{"num_hidden_layers": 16, "head_dim": 64, "vocab_size": 8192, "hidden_act": "swiglu", "norm": "rmsnorm", "rope_fraction": 1.0, "bias": "none", "init_std_up": 0.0452, "beta1": 0.95, "max_grad_norm": 1.0, "schedule": "wsd", "decay_fraction": 1.0, "decay_shape": "linear", "final_lr_fraction": 0.0, "dataset": "wikipedia_en"}
MLP neurons of a small language model. Each row is named by its layer, matrix (gate and up: input weights) and neuron, and shows model dimensions 48-143. Each number is 128 + 32 x the weight over its row's rms, rounded and kept within 0 to 255. Numbers have three digits each. A neuron's up and down rows have the sign that makes its largest values positive.
Before each neuron's rows, "fires on" lists the tokens most often at its 100 highest values on Wikipedia text that the model never trained on. A number after a token or word is its count.

fires on: "\n" 96, ":" 4
L8.gate215:131102082084085100073155187146107189075117145062152150157168176102146128135143152173128104132132138162149228153158135085048099166116150114075168121112140134128112131145142190162101172117145096151137128107153135109139105088132112135156127087126113067119154116171099152165119163150146130135
L8.up215:119135118140115121061125201117121130146156114145077071141118165100102091095124224198157137170160127162122176123203143104091105146086151080163141088175164212151146130127172183137094133129158097189062107139087094129129136082139119080166100098133088116108153129114122081121106118142105151133

fires on: "\n" 59, "1" 9, " led" 5
L8.gate231:120151076098104092090104117139108153163153143129146082119079141141114113153127124135152166107138107106154145127167154161112179075123154128100162105118137088179128128171137145167100090140135160100110145171145106099135084134096141105149142147103131153191175098143132099174113173125115091115
L8.up231:124128117108073156183136088116075069083111130135175143114109106136144152116108150118146179095041138158079072153173136150125154057084113184133162127123166112157124129157172141163156113133172121080093115140169080066192141118154101126137111106125096177122143110090074155148126134147083120136

fires on: " of" 28, "\n" 20, " T" 14, "T" 8, "ing" 7, "C" 5
L4.gate516:104140078080164129149109031150137156113162115146159154115190119144128092100158162119119131099167146160184120190160133133126133180161121124114153067132056139118127139143114144135180162107079172090144091156138131124131124143141149164107138075145100186116141157154109148034126145110086151097
L4.up516:108178104149158096127081055182076174107120156103154055100135151112132113047194139107131184063074162168182147185149166131136088116101146131163133064127185156156166123179169105092186098142112144105154095142085103145145176116130138108124158160116127149161090102133041132101111132142161196131

fires on: " is" 19, ":" 12, " they" 9, " was" 7, " are" 6, " he" 6
L4.gate305:144167128129187157134173135121107124098121126125128125158172143140096088060119137161142082112097091093089117096131144138130118093106136128128119172089133067189135131089092145131097138132143096142137093152115139126055092095114111142131080088138111140109125138112141058106160088107103086140
L4.up305:138171170132126055168154145092092144114107124136105150087114115085097123144163155123128117109110133166122168166099173077172084125109137172150185159155129100192091127089124101137171112114084121148132103135161191146111087132158144065066130055189166148152150154079107102146134124041151128140

fires on: "al" 33, "\n" 13, " (" 11, " S" 10, " Opponent" 6, " Al" 6
L6.gate46:120112136119109121125145136113149140153149131119165102215141195121085123110105082184111154103100187097122119115096125123130153185168097130087192112105160129115120108091178136165137182124110105130163145119140147136129060089215126165092117135132135153143109104150130148151135153155129117174
L6.up46:116160129132148139138114074173087133161084155134131120128165186154075088107172180150107147126139125167131147091155067142142087154111153106137111186144073179080125123133152172119131077121100095158113084121105101154207092064121134114077139110096093128155126107152132076047156089115124193125

fires on: "the" 30, "lo" 19, " small" 11, " large" 4
L2.gate328:161091157057128122122068113084170109110191097151140161172150049090159134144155169135109093087168125123093130092140150139121139092176131133089150175162158095101169123110111095167133178121160068145150106086101164090106072126100101138191204080147180140129076138131119125144096190128097150117
L2.up328:121115143092104097105201132114149144143204151119146103130163080155110132159122133082127086099100092096128104175128127155181131161103143066097135129176080130129145118146119160180179157136148158154159152151174106102124061111115160171179102121060100154109121142048181098072156151154134179150

fires on: "," 39, " in" 19, " a" 18, " for" 5, " and" 5, " to" 5
L13.gate784:129132083147183106197132078127137089082114138123195123106096108120142157072120132101129128101150129111133130178124111129157129101113117197115084116153194084145111100148129121111179142137178080123129110130171100130195099152125118157165139112178094149082139144157141129150112160114089080116
L13.up784:075106156137125128144085149100160065132130142094156154131133165130187098116168133132114156137142095109085120098085144091142136082099127099126156154143192108109107083235135171130130165105132091129133193079161031082177179155173115120152082132164114127159154144125103137191122165132117053130

fires on: " of" 96
L6.gate729:176152121090145149123114126152134092087125137180168145131127151102086092153126116109081172150125154159160181116117109145106163189121123191128143116127132167064052147123190180156143139115110130154131183072121169080103137094078138091155132087147115072157127122120133165147195124099090101159
L6.up729:148152079138163115162141198099107088095171111114148070118137048132106074068203191152184107078078154145081107164133136145161111138112124119120128109123135164184150118145107195079131150173142054141168091117109196121132123121088132124119174112109088134080114134115143128111125125086121167129

fires on: " by" 25, "ing" 12, " of" 8, "ct" 7, " to" 6, "s" 6
L4.gate460:085143182183222100098087155131131126126049150106084127076164052115145109193136137191144117122129129102101107158090151151076111104122184135131125120107152141148124146126105142098094111150155143166130067102154074136123116121120159107211126114132089137177139126181104163065127128114132151124
L4.up460:044068112143162148058097141146125138155113185124115150085118133083158106151194145086105131094136111108096193127099125158093098107098183131157153149144104098142139145141125185090145135129154175191126119099106110122115200115085142084215128119147128107175130129171088129132117067109161078068

fires on: "2" 16, "1" 13, "3" 11, "0" 10, "5" 7, "|" 7
L8.gate569:110147102120173130144109109133126146184103151101105134143244095103100096117212158158146089111103058166112114086097150134111155062120172127153118180105155127099119113125123069127183099140040190161144137103116116168114108177161073124118106136191098147133156135162081122076173122132109198154
L8.up569:138097110098106141110122097106117155082160105160112119094171101219144157150210102137116199128113075191133129118122144074140149091142139126150100091129115147106089103122146117042097085108068128132121094104143119144080154129101115120122098145172113181072141107125187093143087115096125159099

fires on: "1" 73, "2" 10
L8.gate228:124192095175082036145100159074072121110104134087135162097153064114175121117172165116152121091053143050160096153179119164108129164154117080124138112103107131142144105099141131142182113144142080166100199130190123111108091156106134142124106153157148115164228183137083070152162141141147176135
L8.up228:155096082153152116154064090174105129109137089172119124086118155088125093124144122170127151118104121103135134151143123199145118154094089120148153085176168165146175115073094178091097100080167071112131078046138074142139093115120131100162147161138117104080164164147093098175117113106145111117

fires on: " as" 26, " same" 10, " that" 6, "bi" 5, " this" 4
L8.gate937:155155081101110063114148092199137089149172149066122125181105149128067092159131119097117098115101145133168171122128164134157153119098133084158152073184130092047140196144154097092133155165167090095140146121117114106109113122147115091148138082089122140136142121142126158094158085100116131129
L8.up937:180087072193144098172162062111076100096149077123104146126158138115183141160088184108098161132125135096136162094106116075093131130174117118066124114087120148105119176124130115169096191132194122173151137082079094095099115118113086158149144095122093097139146128071140092140124180131148143143

fires on: " is" 25, " are" 18, " be" 13, " named" 8, ":" 7, " have" 6
L2.gate122:099130151099156064096128099127096133116111105123129119184159106149032131151118129173188125131118052192100107141091147138098084152136131110140127187155144115113183120099097127162096138130160099104128122071064099147101130135119149136154161068169054086090124118103129184059108128126131113105
L2.up122:080151130107159068087154069166131110069089152141085103197132142112125113125135136125144071129086118090111204099100121186048166114134155079099121134143166103158148120101063113160160102064183087133139133140076130119102093080155155127122156064131104094130064061132107137088142126134176121114

fires on: "," 88, " of" 7
L5.gate765:108111149138150085095108126146132106095168112176092065100104120116095126215083150114150164046092136133173133158149110094134136114088138148062174088106147143145104131151094154129067095159148124153077076109105141120102145102072160144124153105129071098110145169128123173095133143108043128087
L5.up765:124152108154112121159168162135125182132159111156135079095185091159116114173121151123163139111107126075093153193119169142095101126122145114090163127128098104168090092152116157119068109128115074117078092182111166135099094148069110132119142087094115139123105169167183156173113131139155129135

fires on: " of" 44, " first" 38, " every" 5
L4.gate199:166143148151132206121104128120157135179092147161095131186178082119141101152152067150054096135162095167133175133121111126149108174158101157159138125190139118169159103116141150102105095134152139130114182155099157108186146116110205123226126088139134123118163105089114077135100124162115128077
L4.up199:108123088136163156162103144109123104147131109124105150122179128122079110134109112145144132156052156111081132128101128099116194105154104165135132106075179143112084125126158140081154161198100098101091152088159051087109130112154154153089132121144113081119164119183089110161087119031180144095

fires on: " of" 30, " a" 12, " among" 7, " an" 7, " to" 4
L6.gate955:090111105092077160125127120076176123133155061094144120052192152098126155122105126084099193122082173120140171113128101118116126150186108072113126129169181134141129164131104118094171146048164079129108113129157151158123093144148117154156194153121089129168116146146113083146121130078143108157
L6.up955:138148138149077194178178143177155087129119162150152153168100136163173097133066103111176145126095126102095141141117113173073109179078148140111132102112123168115114143104139198102159098077143116119121139100189133112093092112136104100093115091129088143100127092188083141103102064104096088153

fires on: "2" 35, "1" 30, "st" 5, "cor" 5, "ne" 5, "C" 5
L5.gate723:153171111121086092156095121122100106114085128109127106062151119075165110108162129124158076158138113162180094133168135089121171092163069103121122038163183147173130116141142163186095142118073164101158144112176110142079140094112126114125163110186123149127175151137081093121087181150148122117
L5.up723:078181162137131096151105097114081126125105137168140133088119160059238097102130160135122068122125139140176121122170161133097136087167087128133113075192161136110142120156141120165162125087120128134137138089187120111074126054125119168085206099169169116107131134083136087127154136174176124100

fires on: "," 90
L2.gate34:053104119151116087131133162137106145193147053123211153078107120139130118126116186145126167201152136112138104166096140134193146163078171155097105107089141099122106188138154172115140105065157082141064098116105112102140114097102120049110093111047126161122145143183148160159122111073133128107
L2.up34:118091112112141085080149132192115148158138100187087145053107140151160106178167120113135102154196160150172110121100142118141140123084186119103125162061112100120119139116139174122081134131163024168135139076128139120082154103102107084123059158144182101145101147161107125111112171105119135134

fires on: "2" 100
L11.gate527:085121146147159108151189124155165097107128096113150146102138092063141089120106128111104108041112194171141130146129079135143114109118134141105153131139175090149141118184215068092142130158096122119114089116161104073107107056109139113121097211165125148169100187176086103158142141102149104139
L11.up527:159185125146164147105132084155164103134085126137187145129140156093149141100134055122072097103081166119143081111135108138168125155162167150144142111100190099175151151194164117113139088169126170097137112163147103108133109133138140133066143135145113094152135164113129161137194121113187085171

fires on: "," 38, " in" 8, " of" 6, " " 5, " located" 5, " who" 4
L8.gate566:108181118128115096129134103141161093173139062128153127113067080134119166171142111068212119089078152093098105141159146148139096169140179131133151110153097120169147066152113118132143111163093098125101104140114115124184178106115115106086201122181127113149186104097105177094149069122115115086
L8.up566:141135119173161117168120089108143179135114107135084155162116196165093203112144128101154154134139134083119134154098089158150079108089132142065147121126116115146125123200157129078101155135102138101095097159132114083146126147126101026140064111151100140129164129110156143139187107146081119124

fires on: "\n" 77, " =" 12, " died" 10
L4.gate576:059025091139101070101087077185133133146162128127138071156137126137151112124140126162136068086170119078125151091089065080151101097138134148118131079071108173076121141105162123086151077115157165084090121069197121173152056162120135139130100107117053109120143118105144127135134193132124109114
L4.up576:059109073128162141075069107116129059087138108119156118117128110093107162065120134099129191072069186147157127137174157105148074140126068182161158074182163159111114073155134131176176103134128119113134129127084141095168075088144067126128084182068101142119162182141135132149104093148112123118

fires on: "1" 80, " that" 8
L4.gate131:112189164137173129156120074142173172209086127181093114137106080169104136091129174058142115047173089050144135159130167195137123075145107116150110141120145145156142148090104170102078122131130115140100145047122134085076124128191125146113150162103129142108118095103137132160164157121146124148
L4.up131:156143131069135121158174092095116150130108058160092171122194119121134142147136113158177157145103175104086117098138145119061088113138080162082093115159137121134084116147154140101106118126116149168134124089211142138094107141154119090094154141184136148192172180086124137147181125166176114116

fires on: "==" 47, "s" 11, " of" 9, " and" 8, " " 5, "===" 4
L13.gate203:110109101122172111166121096088128156174133111120106095164105134142079096139176091087128124123099130149097127188150149137192135116119115134176141104148142056117079139088082149142105141107182095133123182146059137149159096148105124149111133137081148072112156121172124149113150103144177071088
L13.up203:120104134057041157179121117121157132155089080195105087121049135134104121095218144109140147185138092162094141138114140104121116105113152160132132160169095121199124145130119166120157149151144087210109053090102083193157087151109131119117179149118133163201114101085133149131141137104150090150

fires on: "," 83, "." 17
L5.gate280:115130137064086115095070129134175099133104113131106138126180137176156073148132137075141089173201061092186025116131152084098122156136144118078113094157179160121150150089093127098106111102171127115154123157198112119149068142119137135193110125123188098153124126161126153173131126172164144191
L5.up280:138143121092149169095101178188119112157158129154075138124113147095103061135152118129130113106186117077165146168148147047189152110171173104096131161109155175136156096187192123115121119123155161119157137176116102105127143144140112136139092130094160127180159104111098126152145097134156154115

fires on: " and" 22, "-" 21, ":" 14, " of" 6
L8.gate674:114076154070130090079110144121145169126147130123172137081142174135138128190163162134174071096098153160080121108090134043099132152166128099161134077141126194113111111090134185137146103141071164132167144103081137076220178074088143159120168100118136093119151145122151083162123115149144172137
L8.up674:105146109100122168129117124127153106137202123183144134075113171098084109143135132081172064133134161184098137174148094091097129142079094141153134121127167137149092094105128150144151075134075079170131150173130094090175142093147141197139127163107126087165182144122154104118098131100106187123

fires on: " \"" 28, " in" 26, "-" 16, " and" 9
L11.gate1006:118176064161109120106198060169127077108147121097222183103140169093184175109116136135113096122144111163170109096100157109106116144123147046111047085165159132126060144117122182106147102086154143174121113122136122138143085153131146184125135112163131091153117101131114144186156151158073080114
L11.up1006:164156228095096099148116118076145142113143133142182116092156218134137133137164094122124157153105170107123118146186144125183168090113107114133138111100108151099093131227087151091133169055131127130136149128132098076140137118079080121176124122089131105110162159163087141044086077103141150105

fires on: " |" 28, "|" 18, " the" 12, ":" 9, " in" 9, " In" 6
L13.gate570:135151099145110103111163121128086137070065118153197094132167151097159086150155171085122145121125120165144117119104147090119120155122139183122176106074164128113121127106153123124176149143108091076197129076086168076122082092140163114091145096141099115139158146175146139095104167128095103156
L13.up570:049156125086100141111160064138126146147140091097130173136118193149089066115132183125155173153167114179078151091134129076144106133160138141087074155144153164137098154103077178119142170166128113097073128130133162084109194159154091093141116129179088141141181051140100148061178161149086125149

fires on: "," 48, ")" 13, " and" 4
L10.gate130:141117186170070159068135147145113088153078084097121123089102078108117162103148106076128133152168138132214078141170125136194158175103145120124081133166145115074156150079132165189127081088130155178130136103159140115109079151080110122126098142070176129115175092146113124095147101064110174094
L10.up130:144083136174137150106104083090149136131113117178179147123157167100111136134182135121144146177192104088110155217096081130118167112067178143139159127131138178118097103112151149196128166052154163146191108115105118097161122129124117141102104113153131144151086138141084151090144154123157140113

fires on: " The" 64, " the" 14, " " 9, "," 6
L8.gate153:167142125117114076085092117091190085109109124163166116088115102190111070145100135152110141103185092128048096096146147168109193118094232116161139095102100115115162086088129128101111101102138176081137087113116094114111087142092116112142113150105119071154121144105159113133139066146165146181
L8.up153:098136138108093181108152175177131142095136069171098100132174125110110165142059130136119068122140086198124107162112169160135134110127145138127140117109120175089132148170138111174144079137066164099144067144147124109093129112130139106186181097111101085108148170064131101111136111149179088135

fires on: "2" 100
L13.gate849:145124082175105097157143170231136073128160138083149141156150114152151151143140104113096129094099129122131122175172134145113121131157167149102083110130191148102147151076160105098089166210100104148125123145093137119193134096105153136104117176155113140101092163055087109129206090125113092143
L13.up849:151140171100132082146109093088118098127107134160113104082202117138205111099113099148145094114179170163127169116091013102132136138144160099164148129150193089145138161135105099146169133177152143030176118123078132127087160127113130182186220120122121112137080145105076126138099131112192128151

fires on: "y" 18, " of" 17, "me" 6, "ar" 5, "ly" 4
L5.gate953:087167103068161136114083138109130134137132146144126160079134163173214150139105110182182218131083157192145165163108175093139128127109142177174134115122108161172121122123134169146127084143068141095140119088155110096111108201135113151099117148144058120118115171118110070144125080136075138058
L5.up953:132178132081117181044134169163115094194085115111148148123122147164116098155123117149213140113077148099099186133108125114100157142105108107132120120119109173146138128163129147149162100180141116166140147061134158143161091123144149100075178139114107147146144116129167107137070137139110216110

fires on: "\n" 40, " (" 8, " to" 7, "ev" 6, "al" 6
L6.gate24:103197110071153138096114069182190127107140105160124041125112155149143144177070107123109104121138127143104116102121124148182091109121169117143168136117088144117142106111107135080143141123072170149152110117090098071142120131154144102166157172114083093106156112085151147129148178144148144088
L6.up24:109156037121157167095172210154180081116100136130182110079100130142126121083099102192129183140159142143135163095153130125152159110147123062130121134122122136117161095129142172106112114146137135133131147143058131116123147098205131118096094167096046107125148144127091142109113112144096117139

fires on: " called" 20, ":" 9, " as" 9, " at" 8, " Website" 7
L6.gate303:120140114068120090085036124124153090091087113063146119187172091139188110124102163137140100175127159152113095137119133224155111079154121094148127077125131146109084141116164176108113153116152130129143070172120076097101102120124108074140151109176097126118105134181094125133159087129118101161
L6.up303:189100095107141176115124152091094127135138080129110176120141159127080082082091181104134118142072111149120113139118082206158145103100103153094145133147123140123156203111085071201115106118111173164102083157148089090059115129078140123083172081117155190135139125110119103104134122144144083125

fires on: " of" 13, "." 12, " that" 10, "y" 9, "\n" 7, " to" 7
L2.gate544:170155115147177121191096142163166101095137128128124095095130093123102158158073137135116138117109140098089114137093115131129149059105074103145145141095096192150164138055096161140134142170120132208142194164112164126158137093160121148097126129099070176128103115072136110094152160198157164142
L2.up544:117145176089144169172110166127131114130112146120057123097135145165125153121110153169196175234117158137115142114163193114110079099063087141108144175147166166147073172110084092148143047199126176185110176152136138099127130146121128077095163132127087153137098118064161121168131140171115161174

fires on: "1" 97
L8.gate472:116163151125141127137104155110168159101177168156095083076086132083109155095154126113141147153159099082144096079081149162160130174125162179143126156085129183102131159124165110107121147136115069090134140083157140102137143147137098060103098150162150138154127112108124125150157170173140103148
L8.up472:111164121168131137103154141124082102125114133150096133166102137090183134087140153181153110141159144072107109123153123172109131155163120129142078093162142102125081102119127152133104173132147133138127131151186151119124171145179112112066133152131119198185163140096116136119096166252209104085

fires on: " the" 26, "s" 19, " to" 7, "," 4
L10.gate344:122123058163133171145137187108141100159162145143159180132148122147076061182109168095136111126163160126116122131115126093091146103118167149139181133163091142105150123109065121131171122153120139061138137034097103155103122115112088104145119116119123077152144116130150078145077092083101172146
L10.up344:162103114090100135074110156122132100145140058122103124118104108086139169152172158119127123091076110132084053199116131162115184083122136110135105138062087180123157114102154206128134132126074157121106125080119123136085105149162123111153112144117167140134185165098063117131073169115106130137

fires on: " as" 34, " |" 20, " became" 11, " appointed" 6, " to" 4, " a" 4
L8.gate263:151191173115098163168144156099135130075100101137144174145167184113150133149120112104116145074137098144104112114130121106092131180171187056144099111107130173098158123116136098131171110094159094145169120130105147076098118105135112066091168220089149105129052098170186106136137098149192069110
L8.up263:193092173123118160112153149059111070116145070122099170145132118067144065162093096135104111163103096105046129157083104171134083139070133134065087142147133083055104088104155132052125121085120148165121195098143177097114199151146124108064165115095107131102125073097141093138060058154178113134

fires on: " of" 30, "s" 16, " at" 13, " was" 8, "=" 6
L2.gate160:104164121118083113160149065097201088095177107133093154167184115149126193112141139189175074121129158106142131078123114111186171141132120108164117173115114096132123094137083189067130122184149183111090147054078154101137116132135123136116117129160150126135152204134122175118113177093100149167
L2.up160:116088110150114173187127121100133113088104106108069162137082106132097102114126124176134141126146149226155126108147122166172099127170152116166069163145081106147150109116116130155135165187109149138117088137090116102165069163232147099121128137107136113082164145132169125177138123126137131119

fires on: "." 23, "w" 14, "ig" 10, "ed" 6, "-" 5
L2.gate547:155185164127116181155110172092133083104101080111139069158051081155085127102092091071120148134159099117139106128154114119126155168091105161132121125152130107165164153122125133158140131109172149071057181168191078122131123143083118165153126147145128109186075143124061065158142123135158123040
L2.up547:189145168144075159092142199187143129101141115167114065144097046150090120140150105113112138109221060083128112123128094118124183136178146148103098092139124165137132113159161096142170102099179126132091115186159079140165178144118095168164137116156152143164129075129129107096091095177133140127

fires on: "\n" 80, ")" 17
L4.gate421:119102110140119090136099125131072056053098112115156106131060185107097094142177059112119118151132182117118176121144079141129129148169145148116174124110114158182128132108202086121102108092154093154114154107215091110108178141146124111115122125068038095142170161112171127124191160080117125071
L4.up421:143132089127105178137083105115112048091081209151134171076113136058130131171141183116147132125125120158119155105106136140143143173168139078142139089142121100092185119085132054174121130130085113172129127113159070091123139086157095097095130161071086123093134157144130196168134147202076131121

fires on: "ri" 39, "a" 19, "e" 15, "i" 7, "ie" 4
L5.gate615:101117112165086166110113120094163187098078180120106139132086140089075109143177100093093067115105135138152145148061114102115140177145104137061128141170173173142163149166117054096101082156115085079168135142140115113079143134126143161174147120133061145157124108123138170126132105132145105075
L5.up615:091150109191195156222189097115049204106151124137145063128074141071157118138117082122121137117131128108129130173120109135115171087136121124123111154135088095121131140184141138092139107047121111155114143110129108091110124108132111107181177118106096148116156102106144118216125113114124138057

fires on: " of" 28, " to" 25, " was" 8, " in" 7, " is" 6, "s" 6
L2.gate788:135076139129161154052187097113123175126092050108172083112085076125164076136161124123146158106141170162143157093117095075139161155090151141084081113096126063156116139111172149130126100128110101175160189112111138084090127128160166110122122097135123119131171134045117100160133053187128164137
L2.up788:169163124066118121104167127114083140181118112174117126114073102103115138114142122164141137097149087158112181112081124092162127204097130115112112057094122106157096134093120156121137104124069103178137109156107124098070049167155163040117109123147130168229150121140186113121136058112127124141

fires on: "," 26, "\n" 12, "-" 11, " De" 11, "de" 5, "s" 4
L5.gate223:124146153151183139113138075115097091115098146133174103133097126156088142114154155123158098106137092122167079125180113118147168100067171133127121131124146070113126115109146127150110101149115121148051140128134123157157150089170143077130143093138096109121175161147206116058148123153148072070
L5.up223:129057134129139091147117133113103124159138112131101083101171153200127150170151194124115078106152119106116104188163071181131151121066164151138136202154145119132117161157099096150142116059137141132129122127116095111145119115107133171135135106093114146102155091115171132077182124174164128110

fires on: ":" 50, " of" 26, " de" 19
L2.gate3:130120163116099161099095144186107132120108134116104165101144128154161119105179135108083077172118057160164110141120089102097099128158120089094110158131099101185186081112088164138145184182109102100099195153084169040182187101034137135154117124122122129135131117110178095166124169089180132123
L2.up3:104186127115182163193144089096107134090113075147121108088133092051070097081103092140133088152107104116153116074122159202160111128125085153102156132120140065140093153133107104134152106107124134144135170158129129132105133053094092121117132104105139103118143149118142134106121120106098122108

fires on: "3" 20, "1" 19, " B" 16, " games" 12, " game" 9, "s" 8
L4.gate286:141074083156166162164091133128137148161062114148110109153229105142097063140123163127153164113122102109107109149132155140135131154196113114135065068114105145102117145134150093103091164147123134097140154096134150138116104153161076110097174130129068108141137091154113140166131135090103109110
L4.up286:151084102144133145134120103140081099117065118186150160162165093138147109146136152145119167087133114126091127152084156164110115135133122167089094109152113199118135116159132104099098071149100142132099142139145179114087129152112087120144148170182107157152146146170119197141153154156133134170

fires on: "-" 35, " A" 21, " of" 8, " New" 5, "A" 4
L4.gate194:140174127133073186105073126037093092104115113122095124141056159088099123118133107175108071164091094045175139110193086082153120120166143119127139116113142116119148134151123112142132150156122062125167112154160139150124137081171160117163164125165122058122123164193135138136185142118123175126
L4.up194:068149103114133091094136137095104143159145136152115101159101113076123132130118095172110213131134111118108154112147113090151127130173116120185060082116120074088117114180064095149119160134112135072118114135154118065108166166124156136175170138143122090136111126179080176144163163078102142101

fires on: ")" 37, " of" 8, "5" 7, "6" 5, "s" 5
L8.gate340:071134154137165135104157077099126174152160169087146120142168133119097164141179125178121069172105109201079139132165136117143130138131194106146132066132098135151116133102116074125129146152164160128167059151134070128153120133130126109147121154092157088144185121168112100073160113166175117121
L8.up340:116141120078129155143156138113120138114068165172121061131088108172086115149115147122100168123143144134080135104146137125157146151111135159147139147146080117130144173138110139137134160071116132083089085088190077109097162099125161160169160095178137133147180145122118133101139182095157075124

fires on: " Pa" 22, " De" 11, " de" 9, " of" 6, " Di" 6, "Po" 5
L11.gate884:097097105139127148091107111094163121182102151095136126130104160144179138136082116103158141198189097139134147077152091150129102120215116058133109111145086118090073132098139144037155117079112146162152146133103166152135178141093144153134138187162114134068114061125164087151145143068178154104
L11.up884:132120187123157113155154118062088170164109151077085102080117082173096105184149083182167101184142092081219133133100129133164145120187112140142185142122094066110085172115107140073096106179145132184144163158097141174101135072169164138152125119130169093116105141089124127087118126094109111198

fires on: " had" 28, " was" 23, " is" 12, " turn" 7, " hand" 7, " on" 4
L5.gate412:131207111146149163142129159151190165128102097153107137123098142113067104096155127132127118162104162111142075152126155051128117130090111089096110161098116125191186135084119096100112134123150132177153138181131087121107115090200094142171133170119165148090132130147125131139134088169175090133
L5.up412:124156135170112129191141081117100196112128193148154175117137099174194148148123151105135138098096142137150124146162143113110124138101111141159132097127122112119161167087131130145118135158125073178197096098176198145115087137149124151156138156157208126152196148090084162126176114182176110149

fires on: " as" 35, " called" 14, ":" 7, " it" 6, "ed" 5, " is" 5
L6.gate419:125117158137061103079115129134096106089110128126099083095094079149168146057109166102158120113143124163086102149162135132142129162150127106130106121188129143138144178099144153053140135145099097150137091136092130076070151126088079087085136163142124126128125134161138204192114146138146141184
L6.up419:149176104093121110136126171135140154102144067134085195121166127129137122133091138195116125093108107118202119061153145150089152124082188152075121124094151082159141167136082122123112068157078097136130036086159085132116076074218134116093111118092108142068128065126133167125140113129154102115

fires on: " de" 86, ":" 8
L2.gate28:088151160143112146148087120132078097138136165153125137083121106142079081158160138127114087140095123100166144176095097128122095136120144077127123114135122087139124126107137111148073153137072176149119171167101129076112081100059200101115061145102060131179113091087110096130115066104108120132
L2.up28:101099140125139128133153083139146141115149090107159175167141051162167156157143122105138143184098161140106144149141144146137096129123143116149214116115165107177097171145164107108105071128131117096163153148140144148151131121107117140086114162088145151130174118139118170047149092102162102083

fires on: " of" 24, "qu" 10, "el" 8, "ld" 5, "ed" 5
L4.gate329:099162128133092135158129117156085110141125160131074147195164095169105089109171102079089091110118092140134109168156129136177089116157133086120149102152101123154158130157144126115133139193105113155116063101127167080127114095096134094112068158123120110086176136084145126164138143112140127068
L4.up329:098205129117109142151101166033073114121146163181147133146084118123178094174176135125120097151129194108174149153161125189134093107103118092083188161146151134131095093111165101162141157133134112141154169124108134155146122125155092084079128194156167118144128115135179177128103114160161153088

fires on: "-" 26, "tion" 20, "le" 5
L2.gate879:125066141133090129150123128113145191143101076197209132120099151076095164121133137123105157122108087088178128114174115108117157183111129125154096118155164073174138144112125120114159134139072150084138120118086094118113127108159128103151089074137155087156131080168125163094128210136131177167
L2.up879:110129089170130115107130153169091158171138168136129165135071155113092141145179090130111150153164138120104152142172112072155131173159144163093099068166082089088062125162149078101061150156140121121136134141151084086170123103133133103077108132062108132139096127113088122143120183152184059147

fires on: "9" 27, "1" 20, "7" 5, "8" 4, "–" 4, "6" 4
L10.gate719:136179140094065153153131111169133207096109083200106058108116137146152126132136149120082142140145120135140105144120134138157163142090133084093074162129123158132139133171175146156110116129161161140129152068143137151072100118150122143175123148083100101140157136072111120144160127111127134139
L10.up719:078078085134139082202111148174126220183111097112180161111184105124178154097143162128116135095094181060109090088142200182132151089156137107113126157142117112117087141160183122149127136182111097155119103114135159167160147122117153116118137213146133144110134096107150131124103125184124050136

fires on: "," 48, "th" 6, "." 5, "-" 5, "ting" 4
L6.gate400:102172146141089106070124180169149082112111104128140118165162173170133113126107126118118117112185095142164108166107146129126144146169114119074119124133160145120100173089078096172112114125146143114122193116159092113153111158105115111099119068102187138208146130145137148110157086104112135108
L6.up400:116056192155117139099174096148105093087112149115130135113151113085082127087110148088113099114119102092078138186122127118151113113122182168085130167104140127175114148097132096106119165168154147103126104112103064114122185084124116140140123069083118206162139096141140126138143084109083088140

fires on: ":" 32, " " 18, " the" 14, " The" 9, "–" 8, "The" 7
L8.gate853:112151132158129086174132129155102129105145085104047132130111141095150127144100135104123074110149055072107148139135145116093113089131155139142129167171117124159113178098119148183141173138120138123175130124151170125103170082118172135166107135145144165161053115125101124136148191131171124112
L8.up853:098091154109110144111166122119112095086137033103100143122077123130100119119104152115140060076123109194113081145122132159173103088124134135104113092113072076129148166142165105134145103128148116166170129211121171130119146082118096120170108101110152198108125188170193094128172179120125130088

fires on: " main" 18, " major" 16, " small" 11, " common" 7, " large" 7, " early" 6
L4.gate543:123097112129134115145078110128147097140118158126109130122097099112170135100164119112106107103124107116118128126176140156104090050117135141138141129168138078093145144084190173105128160218153109099135117101122126102112160136140128114162146109163084086199136103155139120081126206120181102126
L4.up543:136144115170123155127107113151079117125132139104113105113092088188109108127132108117123136174163137138076100127094094182170148102141163121134142163201120052097167112118153130179185107145147124122111111103136151156161067110188185096157111093098115185173144086100125077156179155158142128080